config = dict(
    num_hidden_layers=17,
    hidden_size=320,
    num_attention_heads=5,
    num_key_value_heads=1,
    head_dim=64,
    intermediate_size=832,
    vocab_size=14371,
    hidden_act='swiglu',
    norm='rmsnorm',
    norm_place='pre',
    norm_eps=1e-05,
    positions='rope',
    rope_theta=10000.0,
    rope_fraction=1.0,
    qk_norm=True,
    attn_scale=0.136,
    bias='none',
    tie_word_embeddings=False,
    parallel_block=False,
    init='uniform',
    init_std_qkv=0.0323,
    init_std_o=0.0,
    init_std_up=0.0323,
    init_std_down=0.0,
    optimizer='muon',
    learning_rate=0.0137,
    beta1=0.93,
    weight_decay=0.0099,
    lr_head=0.00502,
    warmup_steps=0,
    schedule='wsd',
    decay_fraction=0.326,
    decay_shape='linear',
    final_lr_fraction=0.0,
    batch_tokens=65536,
    max_seq_len=1024,
    doc_mask=True,
    train_tokens=456300000,
    max_steps=6963,
    dataset='wikipedia_en',
)
MLP neurons of a small language model. Each row is named by its layer, matrix (down: output weights) and neuron, and shows model dimensions 224-319. Each number is 500 + 40 x the weight over its row's rms, rounded and kept within 0 to 999. Numbers have three digits each. A neuron's up and down rows have the sign that makes its largest values positive.
Before each neuron's rows, "raises" lists the tokens whose logits its output raises most directly, leaving later layers aside.

raises: "\n", " In", " It", " However,", " There"
L9.down819:475483529520431504478562563499477440434523535547492559447442473487566504568507490477537518561497491487510464418515445414457522508542540512499447499495590479518456511487503483516552488537444544484480466568462529493491503506585482554525499574440476531488451562526527492488437518448487504490

raises: " However,", "\n", "org", " (Note:", " These"
L2.down342:394504568523495462432534532503459431477545489532477564436469428468520455545437526518466517576471514484519515486490515400457487439559502522466432533495499423494504443505478491504472465550445522508459434539448446467514483541551498545524479547425443495482473555537558496505440537516534491460

raises: "ated", "ating", "ation.", "ation,", "ation"
L8.down94:537508475535536477558507560513521494505588502533494472510464556520471478519500458565530550476525498541466548510423466461500479516568551583498464443512550444522505493520455489507559418466469469474523570508531464477524514464559495529532509591508550524463492470480430493506455453500547478476

raises: "lev", "ob", "orth", "os", "cean"
L10.down584:462450450426536464471442516470488514522493488527524520428502457492569463475499469480545510435547485494548444495496490471502529449468505550544540549478578431481496501468484530497487487470508508475455505582533573449535438415476527646478475511422491521500466525487475451475539460502517494469

raises: "ted", "ters", "te", "ton", "ts"
L9.down713:492431464463518502484549511421487469463468482567528507520470500416403537590453520540486495551478549455461515523539442460439495462516567477561452532515534472461517544552532499484532455482490542452537473518541478469530555519417567434556503482445453532502457503453483472514448524475566456451

raises: "olar", "ler", "le,", "les", "le"
L10.down218:531535584560510525434496474523471449550469490425467544509487492492521444530541510477522576482501454505478478557535502483520463533437495556514512440522480469461529516510527548482507467503495509490517499458509564537489470510486483542478505469465538455465453499538448560536510479478498518490

raises: "',", "'", "’", "s'", "onna"
L14.down209:519520416461529494493587558504405492533484449414518534527535530528550513532547504586444444526441446535541514491501496475427492547494525460512455486524523566479443484565436514444486487465546536523527506455545413495479500496498471512502547559528516541557527489475487578521541494549425422557

raises: "less", "ous", "ous,", "ously", "any"
L10.down433:473571501474481436504518513553456479579522599492494512497456466500538509529493560517561456497533545469506517493474515486523507489442497525602504464444522399411467490393539488507520499555525517557606434511479483522505478529441477578552488499434444469420539491499531504524495423524475441511

raises: " November", " 2013.", " December", " September", " October"
L14.down786:532548488439476483505498448549482567495530496467507496540447434468490502525512477497476499468559517515544517486528459572541499474506517538461487486475528527520521544448495544505535504456497519524481411529507545580496505591470528523515455519485502569595416453493451465500444498607478573509

raises: "ional", "ion.", "ion", "ion,", "ions"
L12.down730:454511463444435534500461486476446453470487532484478518490478536494487484479516462484423529564443452482475490449496507567543474430449506489543539478418500403509504574493519499406450480492510421589533483552561550609522452494520477540461549461479509491518484452506500548607482541537508479457

raises: ".0", ".1", ".5", ".9", ".7"
L2.down608:561571525460533451389548499564471469457519565495564505506481500495538442491503518455432491538591520615431512498538508529516465470535479515435494463513515430521491464463522478518523483455503511560433585535503496455450527504519585550424542607540466474478514534493475419437547508487495465450

raises: "ated,", "ising", "ated.", "ating", "ation,"
L10.down45:498501452472528409511527520513502484551590508515533576497506473508490534546497424562511547466498550538490477569461543436534481488556529498492544518469538467544602560449514465525555515486491448491512525562487502453538547485516575501544488523409493459478508490470435514494461449463460479518

raises: "uc", "ition", "itions", "ements", "an"
L10.down222:545528510423484510418506515435529432503517530504488586535510474474535468510511507509539543532503444476514539490560466478467533532498514493543538478512536433526560552487444426492484497551515496467504466411518489527486507498488578458488474490446529495456467470428462555466488527521509426484

raises: "rd", " aspect", "x", "law", " category"
L12.down519:508462442454524555582518579580437487469485542515579508543463527553551479569541540460443508552548529501516451516480500507470521511501492510428463511468480519487460574532517498438520437479536563538433462566574455491566466556551506486543519473437485561441471510509500425492511480452501431499

raises: " However,", "org", " These", " This", " Although"
L4.down728:472503531569532487501505566467538462491516505525499532451479471521506458508460506493490551515500524429520593437525463410445521431533506527471450529469571481519500454484453483525496553505447558456504437581408456472486485417557429503534465517468492461480463482495537510519437469511525520478

raises: "ating", "ated", "ative", "ated:", "ations"
L11.down633:533558555509518428502517509552549504530569517496508476506475491490529464508520494489611499595520532456451504519418515471538458463529586525498465425445503451468546552531479473480567505502467438521503517513559504449470517491530464502515533509428543483470508497540467513472429530490552479530

raises: "ally", "al", "als", "al.", "al,"
L9.down259:470487526479455515464569574468514509439551516485517524468455441539484403488497449611472493546525526443447476546541461572527533471585487432474484557528512582449525499502521460475582521549557565493444443478514524493469529526523454505536504420499481517538448538505550484529453592506538396548

raises: "ki", "k", "k,", "kin", "kes"
L10.down173:505475541500583432509473463566469509502465481541518506549499495471538470418561489464513510517539554559455580482500553509478498495494448530519560509479479532460499427505487528471506452458500526438497449504536448566438510439529474535480495476448513522501513521450494521574540561545438485547

raises: "al", "ary,", "al,", "ary", "al."
L11.down383:494511494462488465517522524481510494501488491538469505478509524491498453445460553527457438489540523442523488522474443464539516497589560465513500495351582485515530480504549440544471505510519540465468525501522581443501536457502516537563430447520448464476408479413453517465500568508549446572

raises: "ost", "ks", "oz", "so", "ow"
L9.down165:506534451496457444451567558579493451515481589476494499505523440523499521475477460473477509553506479451482469541460514504537466498523544509588537479513551498568543448474520468445471562447500513476477506600489513535484575531514466522503480478421546498506413462521449501573491532477502526504

raises: "or,", "or.", "ail", " see", "anning"
L14.down205:551487486474489574496515453453546523439523475507416535446508499484508475504491507488482508537499524440411494471510509453514494458521500535447528505516425559569575471449525527447454539503571520492514480535456554516388518511546489433506471491490521527436538461522482548491475497517486566484

raises: "ero", "er)", "er", "est", "er's"
L12.down804:472446528449535500480483509491505472560436537494491493473456408486602481524398553504472481485482512479513510507466516512483514522393478465516437500481492507491537564524518503446490502524483415435553503504496553527559529449576477486554474548531493497458518450487534502514548443617556500573

raises: "ously", "ous", "ly,", "ly.", "ly"
L2.down534:511537487444515488506515497435432500509463519530481453516464477518508455567463443493473488557468451498522515515484468502506480496515498463496492570408508483503522541518519493505499488542527451526548499538559548451411490461570447487474550535407471512541466447528467576460538428542485436536

raises: " they", " it", " he", " she", " it's"
L11.down114:509541513504494484480467579444470499485494519503455503468516606466532580528542464488500522530426542422533466429475554463491517575490511493482481551504587481489513409528516467487481517472443495438524475515468502490555529521452511536459477396414520520561489478446491453445498506484488531511

raises: "ous", "ous,", "ously", "astic", "ft"
L10.down151:515487496480535488529534482464461488555494512556539498530469476456546424514399476447474496521522485523467478508498521500474511488571504494502480509532527529472548506462513423515384519553512443442515504466563483510487493529479572518533535560433522426492507562526448576552559558512484516542

raises: "ership", "or", "or,", "ors", "or."
L14.down463:468504552483485456532537436525524569489539529494458545543497592511596455522444606589501487478444481464488426475472474476535428507566564516514591569451466499536515486468476511484505488472529492457492501543505485474465462446498525424497506514491437547460527476531520579484536435556520502521

raises: "ition", "itions", "lin", "mission", "ception"
L2.down572:549514524420517490514557555549446438523474463528500545501525414469492409503554455498509578530536452514467471528477488446527489549491477542513538489504481451551593491508493440508508373511533510520454476580534454515515516557505482522547472484458448518442464480467518517527474464435493422535

raises: " it", " they", " there", " he", " it's"
L11.down243:533459494527530529488525504516530562472504498503533520496537530504648449537528504473498521562476570451487482435486478432468516542470589529485529590517508486496521437470509432545437556548522530493482501552471532455491516477473498527433460473541488442498560513467533486472512477493462507503

raises: "away", "a,", "a.", "ab", " Away"
L14.down33:553526461484473482482526520484576512530547489455515478433497546495445513461539452512527553520506523445494430529581539514488502463479483524520497494519504546469510527519497561535459489436483539434590523476495448438527522453512473525457540543498522525516553443527471512527488570477535484581

raises: "ulf", "olf", "rand", "old", "ood"
L14.down201:413457599468534446488433548499523476477550545549473465567481527530512556579412511527526453422512510479482491540493571505540475508546481481591488477473458525546443531544459496469572530473518432582532516442514546511530564540536461501468520505391473519497481514526440482541506472483522502501

raises: "ion,", "ion.", "able,", "able", "ons"
L9.down667:417521462490526421424458490543548528539563451498511450546476513540494469483508515454522487523451457494435498484523455494499507491472500461510459521451514496463474574507457506505487507452487494552515477571535527485438491513465562446464462505492557417522442475518491624512524568469530525495

raises: "lying", "lete", "ly.", "ly,", "-c"
L9.down40:462484517495556572488508479491485494443514452471514527480550500483525513508415471463470480378523491444500468458501514530494475469523405528537457499521417542559518443526418540532475456468472543539498514461544513511534521503562426541450489497520461545499528579454502444489535506490579519440

raises: ").", "s)", ".)", "),", "er)"
L8.down697:467500503500484466487511499517472477420581538512543582485488487391452510500483498488504408461418562552503484515545438528462526466484484441554483511472468514489525461493509463491543519494620500531486515546502524493447467448489515508515536480516468535526551534515456511487507528476570446444

raises: "ential", "red", "ent,", "enced", "ent"
L12.down492:502520562452462545517531470474528541513517618511539514535545518490405498541549474513480462526512536559445504525490444543511542443508467480451521443486496577447485558439523508534552504442514388445531481572491426494484456487507566498515537445484528539488481459474448480518522538461509438521

raises: " months", " month", " years,", " year,", " years"
L12.down281:525454409479546402479515448554518431446525490484547519490406465524565513499522520569462497491475445556423502457451415523503522518500544547474503509532563497526483551496486563551529558462495518520451574493486448497490513500485530534451522489443510562534462581510559476555551514496566531501

raises: " January", " July", " August,", " September", " December"
L11.down557:577475543482476560551561539486510566445504521452474505477469509511546451524547496533519468463518497537579646433498486497546505467555537561472498507530565480510511550497490495484509547461442507552479469511422538483568512505485509599520440416457488509557424478551489608500511495489561599442

raises: "sy", "s===", "s\"", "s", "s,"
L12.down760:492525500536428451484428543497531504480502480563533508552461429506431459459492462502543523496433533487504488483540503443496468582526522499509463527496519555475504462535535491518433529427442522544467455448515532479538503562474502520453511554531466477567480490478496473466498564406454457441

raises: "s", "s.", "s,", "s)", "s'"
L10.down534:448517531516455512477496614505489542574554505543499423509499465488510457544428518428502426469438526553452494515448469530528471500490480548497488457487457503475411455499512515446489508468536480550487486505510524483483546573487522522479477512515510528445511584601412456471484525437481527501

raises: " scoring", " championship", " playoff", " teams", " winning"
L5.down168:496508455549497498481511618543554507424478501510510510477476477519505513469527517523555577491465525564462467463485424443487534558526504544480585554540435464525486521513426563532532562517505418524554541521507518506483521537463457502547481472526466445472490444408437458537492469478496517497

raises: " same", " day", " month", " year", " year,"
L14.down657:520513440540492413559445482518527514524504459448433560548507542479537475544516530508497496480450521474419521506547419503543501482521523538425502504569488488533466578508494481551526511534538441539494489452487499531480528474416514559442480428431424500512486490467503525532487439459438534435

raises: "le", "le.", "le,", "les.", "akers"
L11.down272:509529478514521471451529460424424549539498513477503527451560476434457464508489453515505512503503488449447529506516499434469472503435524521427504477470519465522540479540518479418515514476549540522506512532536535456430546519516533528491532514434485456479506496503542503566546512414481579475

raises: "ilit", "orm", "eek", "all,", "ant"
L10.down184:478585457402494529482500484515496590499468457439534500480536512456594518520507482489511532537539494472471580499440555463536512488458441513516553517568485445498498482464458512446493501468500518437495447576410436528484459504566525459492527508483496568495495483459502386491526489449501443454

raises: "ians", "ian", "ia.", "ia", "iast"
L9.down799:457518491399482474480597466512474473479544486488460537513529516535479491478575505538465496511530426470520469462511505524560458491503413502480530520508521469513529473509484432425558513417554523519510444552529483521523446465494510457578543477417475540540548485559440487487435538522436467472

raises: "a;", "a.", "a", "a,", "ine,"
L12.down385:472521514492461461465484434514529607463550509551496431506483534478499510513499454502469504512506453492472455515562581585579514404525407512540488438477453462441540412507476477506491551493510539442553469503517437485522539515458449471506568511525460462567530467497533584440432488534523531597

raises: "na", "a", "a,", "no", "a)"
L11.down367:472473412513434449532501459473523488449533436579447438482529524502464526466555462497504472514551471467475476412557512575502517442551466445529460471406506468510599507468549477441553496527526604484499494485507526385435460496480536483544490539436544452542476489452435509549459470459554423555

raises: "ly,", "ly.", "cer", " invasion", "dom"
L5.down286:497477444514511504482394427546508501490493514516439507535536485523518471520513534453542492472491513550479511522523518513443499479455484488479497456501481553518443484505479443542554485403499506512506514504500484527487461512502441469483554479513515565533481537479511526544494516515521489506